{
  "num_hidden_layers": 11,
  "hidden_size": 256,
  "num_attention_heads": 2,
  "num_key_value_heads": 1,
  "head_dim": 128,
  "intermediate_size": 1536,
  "vocab_size": 4096,
  "hidden_act": "gelu",
  "norm": "layernorm",
  "norm_place": "pre",
  "norm_eps": 1e-05,
  "positions": "rope",
  "rope_theta": 10000.0,
  "rope_fraction": 1.0,
  "qk_norm": false,
  "attn_scale": 0.0884,
  "bias": "none",
  "tie_word_embeddings": false,
  "parallel_block": true,
  "init": "normal",
  "init_std_qkv": 0.0349,
  "init_std_o": 0.0,
  "init_std_up": 0.0349,
  "init_std_down": 0.0,
  "optimizer": "muon_variant",
  "learning_rate": 0.00373,
  "lr_mult_o": 2.0,
  "beta1": 0.93,
  "lr_head": 0.00734,
  "warmup_steps": 200,
  "schedule": "wsd",
  "decay_fraction": 0.595,
  "decay_shape": "sqrt",
  "final_lr_fraction": 0.0,
  "batch_tokens": 65536,
  "max_seq_len": 1024,
  "doc_mask": true,
  "z_loss": 0.0001,
  "train_tokens": 251000000,
  "max_steps": 3830,
  "dataset": "wikipedia_en"
}
MLP neurons of a small language model. Each row is named by its layer, matrix (up: input weights) and neuron, and shows model dimensions 160-255. Each number is 50 + 12 x the weight over its row's rms, rounded and kept within 0 to 99.
After each neuron's rows, "fires in" lists the words (lower case) most often at its 100 highest values on Wikipedia text that the model never trained on.

L5.up295:51 30 52 51 54 41 37 59 64 40 49 38 41 63 68 46 43 64 65 39 33 48 67 64 65 59 39 45 24 41 41 56 59 41 49 58 51 69 48 60 35 41 38 52 50 34 37 38 60 42 44 39 60 35 75 59 54 64 67 46 43 73 62 41 68 50 55 59 49 62 71 19 61 48 44 44 53 57 62 07 41 49 70 43 41 59 57 56 61 59 57 53 42 59 32 57
fires in: "votes", "score", "no", "of", "rate", "100"

L5.up1242:71 39 35 61 54 53 43 54 56 18 63 72 50 63 40 41 34 70 57 52 45 36 47 24 43 44 34 45 57 41 40 42 33 60 58 42 76 50 33 60 56 41 59 53 56 45 39 57 32 39 50 44 41 47 69 51 62 44 63 71 61 34 43 48 25 33 80 42 29 56 46 44 63 48 70 51 51 40 40 57 78 63 49 46 56 68 73 61 35 65 43 43 57 52 52 67
fires in: "first", "a", "an", "denmark"

L2.up29:37 51 51 59 49 69 37 28 84 59 54 52 35 29 61 31 48 47 51 38 50 65 43 67 59 40 50 61 75 42 43 48 46 48 49 50 51 68 71 67 38 21 47 54 81 44 63 55 61 34 46 52 41 40 46 50 46 57 67 53 28 66 46 43 60 60 51 55 64 45 62 51 64 37 55 42 44 46 41 60 50 73 30 52 54 73 44 45 34 52 50 57 48 31 52 37
fires in: "ft", "education", "graduated", "degree", "website", "mi"

L2.up1122:36 39 32 71 45 65 37 65 64 35 45 75 57 61 40 51 40 38 31 25 49 69 47 64 41 56 45 54 44 54 65 48 44 68 38 49 66 46 42 58 51 50 34 61 37 51 56 40 48 28 40 29 19 55 60 50 55 51 51 69 55 54 36 42 63 67 56 49 41 70 30 41 55 16 52 44 61 44 65 51 39 56 36 22 42 47 48 55 60 66 49 45 54 57 55 36
fires in: "born", "joined", "at", "place", "from", "attended"

L6.up738:51 28 42 51 37 28 64 28 53 57 52 51 58 46 44 32 67 45 43 35 44 51 59 74 62 35 60 65 43 38 56 45 42 65 45 34 57 73 67 52 55 35 50 49 59 55 61 61 45 64 41 46 42 47 40 43 41 35 43 44 41 48 73 67 52 43 50 48 42 64 58 73 45 54 33 40 47 53 58 58 44 31 30 32 52 57 61 41 31 52 50 24 80 59 61 68
fires in: "was", "al", "is", "also", "delivered"

L2.up803:51 45 49 40 72 62 49 79 46 58 33 54 38 35 40 55 43 31 48 54 77 50 43 39 42 56 58 48 60 55 41 25 44 71 43 54 56 55 46 63 60 36 78 60 53 41 33 53 60 31 54 49 40 36 49 66 54 49 55 68 49 57 47 54 46 77 52 50 15 41 50 46 73 51 37 49 53 63 53 52 36 44 59 42 39 44 39 54 41 62 38 39 65 69 62 38
fires in: "from", "between"

L2.up1010:54 51 60 42 50 53 44 59 47 34 52 54 27 56 49 37 21 53 59 45 63 71 68 58 62 29 49 32 55 71 62 69 72 83 43 44 29 55 33 38 47 52 59 57 61 61 80 62 44 32 50 60 57 30 47 12 40 64 44 47 43 62 31 56 49 41 63 51 70 69 68 34 38 45 40 63 47 30 41 30 58 74 49 51 42 74 57 64 51 64 52 51 44 46 33 38
fires in: "well", "initially", "presented", "acquired", "resulting", "initial"

L2.up19:55 39 45 57 26 54 36 38 41 55 37 46 43 37 52 61 43 80 49 39 67 45 26 65 41 49 45 66 57 56 38 43 68 68 53 46 48 48 62 64 51 50 44 48 68 45 49 29 58 41 39 69 64 58 77 21 32 43 47 49 61 58 68 52 64 43 74 64 40 46 55 64 65 50 69 38 67 40 67 68 50 55 47 36 52 48 46 55 42 52 58 36 49 43 46 40
fires in: "of", "taught"

L2.up860:33 70 43 48 60 30 48 49 52 28 48 55 67 48 57 68 53 70 32 61 23 39 62 43 46 32 45 44 47 65 46 51 38 46 55 39 50 62 36 30 59 41 49 43 46 44 59 56 62 65 60 49 45 48 52 37 26 51 39 42 57 52 13 51 44 61 51 45 54 49 27 54 50 65 59 71 32 54 48 55 65 46 55 43 65 57 35 60 54 49 37 54 35 66 48 57
fires in: "as", "ever", "there", "silver"

L2.up58:40 31 53 60 53 31 47 25 52 69 68 65 66 60 46 57 49 30 22 60 58 56 58 42 63 42 43 62 47 40 43 71 37 46 64 49 58 61 49 58 56 51 53 38 69 59 68 56 42 55 58 49 51 41 56 67 21 31 49 46 65 63 37 42 59 42 63 46 37 65 44 39 63 51 31 46 34 51 48 65 32 59 24 27 34 44 51 70 47 44 67 49 36 53 56 40
fires in: "such", "of", "included", "prize"

L2.up120:37 70 32 73 54 62 54 66 38 54 52 56 30 39 40 65 59 58 55 43 34 34 41 29 35 56 58 57 54 38 21 41 46 52 46 46 50 38 33 50 53 71 34 34 62 48 50 33 45 57 46 54 45 40 56 28 49 64 48 59 41 73 67 54 45 54 59 62 37 50 46 51 30 64 42 48 32 50 51 55 40 66 61 61 57 55 69 47 38 74 60 50 70 42 48 46
fires in: "one", "10", "1", "fourth"

L2.up6:56 47 63 48 42 54 25 37 49 30 59 74 64 47 59 37 65 56 66 55 66 47 57 52 29 52 42 39 54 52 56 52 55 27 47 44 45 23 28 63 67 49 39 56 50 22 55 64 68 23 57 45 53 38 59 47 29 53 35 53 30 58 27 52 48 62 60 56 49 40 43 66 40 40 56 49 46 75 42 64 50 45 51 63 44 63 20 54 52 38 70 61 32 70 62 29
fires in: "as", "all", "allen"

L2.up829:61 44 45 50 52 54 40 69 58 35 39 51 49 58 46 44 47 34 37 50 43 39 54 51 47 53 43 57 45 55 70 48 48 46 41 46 28 50 52 61 58 54 40 55 48 59 72 49 53 70 61 41 36 70 44 46 48 54 50 54 34 35 42 57 57 51 62 63 26 40 56 73 65 46 46 42 61 58 31 57 50 56 55 44 49 48 57 73 43 45 40 35 55 25 58 53
fires in: "one", "no", "free", "afraid", "half", "foreign"

L2.up273:44 44 36 58 67 33 58 46 48 37 45 45 61 69 67 64 55 51 43 51 47 41 54 40 58 46 28 61 37 58 26 41 72 42 53 33 62 45 38 43 68 36 55 42 50 63 48 69 34 60 59 54 52 44 52 52 68 40 28 59 39 45 64 52 56 58 63 49 64 59 56 46 61 45 58 40 35 61 58 48 67 43 56 58 50 39 43 55 42 49 40 30 60 45 53 41
fires in: "during", "of"

L2.up684:60 37 61 47 58 40 55 39 67 49 53 55 70 75 43 61 47 37 61 45 74 48 28 51 55 49 52 62 59 43 54 46 58 52 64 30 43 50 38 40 68 45 69 42 61 60 37 52 45 46 36 47 52 28 38 40 70 69 44 48 46 42 70 44 48 41 49 74 38 71 41 49 58 55 49 56 63 50 54 50 38 48 55 23 46 85 55 53 47 52 25 68 48 61 49 60
fires in: "of", "born", "film", "baseball", "basketball", "science"

L8.up166:20 37 39 63 39 70 30 42 51 29 27 53 43 62 55 50 62 60 49 49 48 27 49 45 48 39 52 55 67 56 46 65 46 42 61 49 41 67 38 51 36 49 51 71 40 55 84 63 58 38 43 58 52 59 45 29 47 44 45 53 36 53 59 40 47 59 53 35 68 59 45 60 51 59 58 42 34 55 71 36 53 50 57 62 54 46 34 63 19 40 67 43 44 51 44 46
fires in: "was", "has", "had", "have", "is"

L2.up97:27 56 52 22 47 68 31 24 36 73 52 47 21 69 48 58 34 39 55 35 61 46 37 59 52 26 49 52 35 47 62 53 69 65 36 69 32 41 57 43 49 56 53 39 64 55 49 51 43 64 36 43 42 49 58 30 26 69 50 59 40 48 56 60 37 34 65 48 31 57 59 39 55 55 48 47 52 32 45 51 67 46 47 38 44 59 41 58 53 54 58 60 53 63 63 70
fires in: "later", "new", "common", "more", "commonly", "similar"

L6.up799:48 32 51 78 53 36 56 64 54 41 72 40 61 36 56 53 64 18 59 51 64 45 53 59 46 48 35 37 43 71 49 53 56 63 75 43 45 39 48 53 54 60 68 41 52 49 64 52 39 47 45 57 72 49 47 51 46 40 58 60 37 63 40 39 64 47 57 68 39 44 65 56 57 36 46 53 49 56 49 40 45 46 54 35 18 57 68 46 44 57 38 61 65 34 63 55
fires in: "i", "she", "he", "we"